Weights of a small transformer language model.
Size: 14 layers, width 192, MLP 768 SwiGLU.
Architecture: LayerNorm before each block, no position embeddings, no biases in attention or MLP, ALiBi.
MLP neurons of a small language model. Each row is named by its layer, matrix (gate and up: input weights) and neuron, and shows model dimensions 32-127. Each number is 128 + 24 x the weight over its row's rms, rounded and kept within 0 to 255. A neuron's up and down rows have the sign that makes its largest values positive.
After each neuron's rows, "fires after" lists the tokens most often just before its 100 highest values on Wikipedia text that the model never trained on.

L5.gate724 [174 126 107 102  80 127 140 166 134 113 116 101 160 110 120  99 113 192 117 113 134 114 155 144 149 105 104 142 142  99 112 157 122 139 138 126 130  94 152 100 109 140 116 130 111 182 135 122 129 127  99 137  98 161 114 123 130  96 133 150  80 166  81 174 119 115 138 119 155 109 131 135 139 141 157 114  70 114 105 139  90 104 141 135 156 120 132 129 101 109 146 149 117 181 153 148]
L5.up724 [142 161 147  86 131 134 128 138 138  96 150  87 125 120  86 154 129 142 140 127 166 108 140 141 126 106 132 106 113 123 139 151 134 149 155 112  89  92 150  96 138 113 127 153 148 133 134  95 142 131 123 137 136 109 125 142 115 146 154 113 108 109 117 139 106  88 128 106 140 115 114 174 109 151 118  92 128 119  94 156 145 179 141  84 111 121 141 125  83 108 150 172 133  98 114 108]
fires after: "\n", "\n\n", "| ", ":", "the ", "The "

L3.gate102 [142  82 113 169 145 132 158 104 131 117 134 154 170 134  61 104 113 115  77 127 150 129 118 128 118 129 120 134 138 129 147  95 151 146 174 138 137 130 182  92 150 156  72 129 139 143 139 120 126 136 109 166 147 150 114 113 124 157 178 163  97 112  78 143 156 162 116 111 147 156 139 127 108 136 104 134 155 148 118 113 131 135 135 113 135 131 158 139 123 126 163 168 130 133 128 145]
L3.up102 [119 115 117 108 157 138 175 127 116 114 173 127 147 135  81 118 128 150  89 137 145 149 142 117 165 157 126 118 122 133 112 118 119 118 118 133 124 156 113 116 112 160 124 108 159 121 116 110 147 116  56 123 149 124 126 144 104 140 139 142 148 130  99 137 152 155 120 166  76 127 144 118 150 121 114 139 174 118 136 111 117  97 121 113 167 178 151 122 136 125 161 152 137 109 175 138]
fires after: "\n", "er", "ist", "|", "politician", "player"

L4.gate157 [134 108 156 116 120 130 125 153 147 134 145 106 109 153 107 110 155 150 108 129 134  59 172 160 158 117 176 122 133 142 116 119  93 130 148 101 103 157 120 143  99 125  73 140 116 148 160  94 147 133  65 103 134 136 151 148 143  91 143 150 132 134 126 106 168 132 135 105 162 143 116 116 149 165 110 131 144 154 133 128  98 134 121 108 124 130 128 145 142  99  80  98 163 151 105  87]
L4.up157 [154 128  92 122 147 110 138 118 129 143  80  96 153 154 106 125 114  87 102  78  71 130 149  73 143 128 156 111  92 134 129 133 113 163 173 192  87 114 117 116 116 149  83 104 127 119  93 143 149 157  96 129 162 160 152 126 114 119 143 111 131 152 118 104 170 142 153  99 122 158 127 112 110  91 119  86 131 111 150 100 119 146 140 136 151 140 106 116 101 131  92 144  91 144 148  91]
fires after: "\n", "M"

L6.gate319 [ 81 136 127 123 157 130 119 154 191 112 156 162  93 130 163 105 176 177 122 143 116 128 142 113 179 120 112 110 113  95 125 100 148 112 128  79 137  62 135 152 149 104 148 134 149 128 101 148 157 106 144 113 132 154 132 141 132 135 142 126  89 126 141 143  99 151 169 142 118  73 150 115 112  79 133 109 126 115 128 137  97 131 112  97  94 139 138 153  98 121 130 145 157 155 142 116]
L6.up319 [155 116 133  76 130 145 125 116 143  98 151 194  88 143  54 106 169 136 126 123 113 127 121 114 178 143 131  94  85 125 169 144 141 116 116 134 129 135 135 113 153 127 142 140 112 156 119 131 185 135 146 119 129 144 108 147 104 147 175 153  91 119  94  92 124 103 132 150 111  88 152 136 148 118 137  94 161 120 122 112 101 188 134 103 121 116 149 127  86 145 139 146 128 122 148 105]
fires after: "\n\n", "\n", "| "

L6.gate693 [166 138 108 105 129 130 145  93 143 135 146 137 125 149  67 158 110  77  86 135 139 118 127 125 133 112 134 130 180 142 120 104  92 143 121 119 140 138 105 127 128 135  87 146 154 175 112 121 130 127 106 133 118 111 141 143 116 122  98 105 146 130 132 112 131 125 137  86 129 116 154 123  86 139 116 136 149 131 164 140 127 129  88 146 100 166 134 115  90 112 102 147 112 106 101  99]
L6.up693 [122 137 122 129 135 129 107 127 152 186 133 100 129  96 130 120 132 151  95  66 111 144 147 132 138 157 149 136 138 126 103 138 159  69 151 162  98 136 156 158 120 105  73 119 131 153 104 106 161 107 123 119 117 181 134 154 125 167 118 136 165 122 152 107 143 141 176 137  72 125 105 129 126 160  80 120 125 111  91 125 125 116 134 126 155 164 120 127 126 132 132 171 117  99 143  95]
fires after: "\n", "|"

L2.gate758 [121  97 103 139 195 139  92 114 147 118 116 145 146 168  92 143 119 142  99 134 111 128  69 130 132 167 129 121  95  74  86 122 135 134 138 118 126  80 132 159 117 143 139 144 126 120 129 108 138 103 156  95 116 122 110 128 160 134 112 148 117 143 111 107 136  84 119 151 134  82 131 145 128 107 152 123 114 144 147 112 106 111 115 123 155 117 109 112 140 110 132 131 143 156 111 102]
L2.up758 [149  98 140  77 156 134  97 157 124 111 114 141 140 152 117 133 128 114  70 171 124 123 153 122 144 162 123 171 154 110 106 103 122  89 136 138 159 138  84 125 132 127 155  82 149 146 107 114 125 148 175 152 141 170 141  56 127  98  98 146 151  97 161 141  93 138 113 119 143 129 123 147  96 120  80 145 130 147 166  90 149 106 111 134 126  89 123 152 132 109 164  94  84 119 120 119]
fires after: "=", ")", "Early "

L5.gate607 [147 112  65 140  84  94 105 139 170 101 136 114 126 133 100 139 142 155  97 102 136 117 102 104 126 107 120 146 103 130 120  96 110 128 114 186 108 100 136 140 119  99 127 181  99 140  96 128  94 147  85 165 124 110 148 143 134 132 114  97 142 112 102  93 158 158  93 132 117 150 137 135  89 150 117 111 130 125 106 141  87 153 110 125  84 167 161 107 102 119 103 155 140 125 158  98]
L5.up607 [ 80 134 161 116  94 102 125  94 181 182 120  93 112 152 106 142 122 111 122 110 152 157 104 115 135 126 125 141 127 131 152  78  98 108 129 148 156 101 151 126  82  92 134 118 154 160 115  98 117 125 143 167 153 129 143 150 108 169 135 149 107 104  91 158 150 122 128  90 140  89 138 122 163 159 126 116 123 154 120 135 120 124 105 130  95 137 113 120 107 133 105 141 136 123 129 115]
fires after: "==", ":", "===", ".", "\n"

L6.gate523 [153 150 126 103 117 118 123 141 143 135 128 140 117 128 123 127 134 151  96 111 122 129 154  79 143 115  96  85  89 136 144  74 168 104 123 134 134 137 130 121 121 165  82 178 158 158  93 154 124 140 146 157 115 140 115 114 107 131 127 110 170 110 140  89 155 101 136 141 131 105 145 144 128  90 117 109 147  86 132 108 144 135 114 155 166 166 101 163 108 100 122 169 146 153 135 129]
L6.up523 [132 179 108 144 120 134  98 131 127 120 130 137  98 117 107 105 146 173  83  87 134 100 171 106 157 114  97 127  87 143 147 102 179 111 162 120 124 114 125 139 137 138 117 139 125 163  68 141 123 139 110 161 134 114 170 152 113  80 142  97 171  92 165  97 171 118 140 144 129  87 130 127 125 114 127 113 161  90 129 107 152 148  84 152 151 122 138 119 122  97 121 120 128 143 109 124]
fires after: "\n", "|---|---|---|---", "- "

L5.gate330 [182 138  87 151 120  92 166 103 137 108 132 124 142 146 107 123 105 190 135 107 155 116 123 124 113  91 107 103 122 118 126 111 136  93 115 127 148 139 152  86 116 118 135 153 136 161 152 111 134 133 129 149  88 124 145 135 173 100 119 107 127  82 114 159 127  81 140 132 149 112 159 103 123 132 142 111 141  82 100 110 102 130 148 113 127  88 132 142  97  86 136 173 133 125  95 133]
L5.up330 [148 114 116 147 125 114 171 109 159 110 137 111  92 142 116 123 112 121 111 110 146 114 142 162 139 139 119 129 165 110  81 150 126 112 137 114 143 118 131  94 161  95 103 151 138 180 141 103 157 156 144 154 132 133 136 155 103  90  92 150 140 118 111 115 122 109 161 107 111  93 109 137  99 137  93 128 145 115 140 105 119 116  74 168  74  98  90 138 107 177 137 134 126 122 113 139]
fires after: "\n", "|", "—", "\n\n"

L6.gate304 [134  97 142 127 118  75 122 125 153 132 135 163  98 142 145 124 149 128 149 118 142 125 147 160 123 124 132 117 111 126 133 110 151  94 169 119 132 130  93 134  91 123 129 149 134 157 131 156 144 117  90 134 103 162 128 178 137  91 161  88  89 136 125 128 135 107 162 116 122 165 142 108 121 182  96 122 131 163 112  73 187 112 129 141 160 133 152 121 113  79 107 148 110 101 115 131]
L6.up304 [163 102 101 170  85 124 126 112 126 158 152  88 124 131  70 134  62 129 142  90 168 126 173 161 120 152 129 126 128 176 118 126 141  91 137 137 159 123 145 116  96 122 134 100  92 144 137 127 145 153 118 120 126 151 117 194 132 156 129 141 175 126 144 149 122 129 180  99 140 133 102 151 141 124 147 132 147 142 110 105 107 110 130 142 177 111 131  96  78 117 126 187 155 153 136 141]
fires after: "\n", "\n\n", "a", "\""

L11.gate324 [148 173 164 149 100 164 139 148  91  88 147 174 154 163 116 127 115 111 110 109 172 130 108 104 164 151 129 123 112 140 125  87 118 131 159 155 113 105 162 147 107 121 113 162 108  99 132 160 109 165 111 116 166 129 125  92  99 164 121 104  94 115 100 141 156 114 149 155 122 137 151 125 145 121 100 131 139 131  89 124  97 142  96 105  66 116 127  74 125 103 127 118 165 118 125 129]
L11.up324 [ 97 145 139 104 135 129 115 143 113 112 108 151 161 122  95 119 152  92 147 145 117 136 114 144 142 126 107 143  86 157 152 164 121 131 162 112 141  98 138 111 100 138 153 139 145 153 181 129 118 104  57 170 135 130 152 108  87 155 140 121 127 140  92 123  88 129 123  94 127  73 170 152 156 103 103 138 133 124 133 137 116 182 107 107  86  89 125 114 142 119 125 111 113 139 155 102]
fires after: "on ", ": ", "On ", "| ", ", ", "– "

L7.gate574 [125 109 146 148 183 146 122 193  99 118 148  97 130 106 144 149 144 157 103 136 106 117  91 141 134  83 103 116 153 139 147 121 125 177 165 120 112 160 133 101 143 129  96 117  93 126 149  99  77 138 108 130 124 166 124 136 111 110 144 110 144 157 104 124 141 136 142 126 164 114  88 135 129 158 128 114 120 117 149  86 126 117 129 150 159 135 117 111 112 109 147 146 113 148  80 160]
L7.up574 [130 173 129 139 125 110 163 195 120 125 134 107 143  76  96 126 110 118 139 106 146  72 171 102 151 127 129 117 143  87 122  82 138 119 142 127 113  95 134 122 120 126 117 140 115 140 153 131 134 104 121  93 118 133 106 131 132 138 165 104 136 184  99 173 153 120 127  90 118 141 158 125 142  84 172 154 109 139 111 176 154 103 102  83 144 140 174 160 146 146 117 139  98 117 124 111]
fires after: "the ", "on ", "in ", "at ", "The ", "of "

L4.gate5 [110 110  90 111  94 127 133 113 123  96 144 138 146 102 136 135 138 153 148 125  75 172 135 140 181 124 115 103 104 131 102 141 116 161 144 108 116  97 156 112 138 177 163 162 133 129 107 131 106 149  94 105 101 143 108 110 131 139 132 163 102 154 135 172 145 159 112 115 137  97 108 145 142 125 151  94 136 110 133 167 123 130 122  96 135 142 118 112 134 153 158 119 110 154 162 136]
L4.up5 [132 143 132  97 127  94 143 129 139 170 130 139 122 124 126 155 102 140 141 116  97 164 106 116 180 108 117 139 119 148 117 190  89  90 113 109  97 124 157 171 137 127 169 111 157 144  85 156 120 151 131 139 104  95 107 143 135 134 123 104 135  85 117 118 151  85 166  91 136 108 147 120 142 126  96 136 173  84 113 125 109 130 118 147 132 118 102 112 103 122 157 139  99 164 171 162]
fires after: "| ", "\n", "("

L5.gate387 [125 146 129  89 151 142 135 116 129 123 122 115 148 149 128  99 113 160  77  45 112 136 124 129 124 167 175 133 106 120 118 134 145 156 180 177 142 109 170 152 127  99 159 163 117 123 142 144  92 145  97 121 117 108  95 156 127 105 121 140 144 130  98  93 142 111 159 158 121 124 125 123 152 137 134 134  95 130 105 129 110 159 165 167 115 132 124  84 141  84  94 140 147 119 157 109]
L5.up387 [ 86 195  94 107 116 149 188  75 151 128 114 124 142  98  79 105 138 126 106 161  91 115 134  96 136 124 115 184  79  99 130 155 126 129 119 127  88 165 141  82  81 102 171 149 108 109 135 138 173 101 147 138 159 149 125 122 126 104 125 167 120 183 123 108 145 153 134  87 119 108 103 124 135 140 103 111 110 173 112 117 101 138 157 143 150 132 160 133 115 122 123 137 116  86 181 109]
fires after: "(", "==", ", ", "- ", "African "

L2.gate473 [116 137  95 138  73 129 116 152 125  87 145 138 117 155  95 112 117 125  94 135 162 143 128 181  85 118 150 118  88 110 144 138 112 142 144 184  87 127 133 137 102 139 122 144 114 106 159  88  92 182 125 117  91 137 176 116 150 145 105 144 128 155  92 111 116 119  88 129 119 151 122 153 136 117 126 108 132 133  57 132 137 133 122 144  94 128 116 113 117  89 132 128 159 114 132 126]
L2.up473 [104 155  69 137 139  90 146 113 123 169 129 103 147 145 126 137 122 109 157 111 158 142 108 152 150 148 164 118  84 135 141 185 130 125  97 159 110 111 146 149  80 142 127 178  82  85 168 129 126 131 106 147 140 132  91 127 157  87 152 149 115 156 118 147 114 119 117 131 122 148  87 128 114 137 120 142 164  96 120 174 110 158 166  81 106 108 118 104 106 134 117  99 149  95 133 128]
fires after: ", "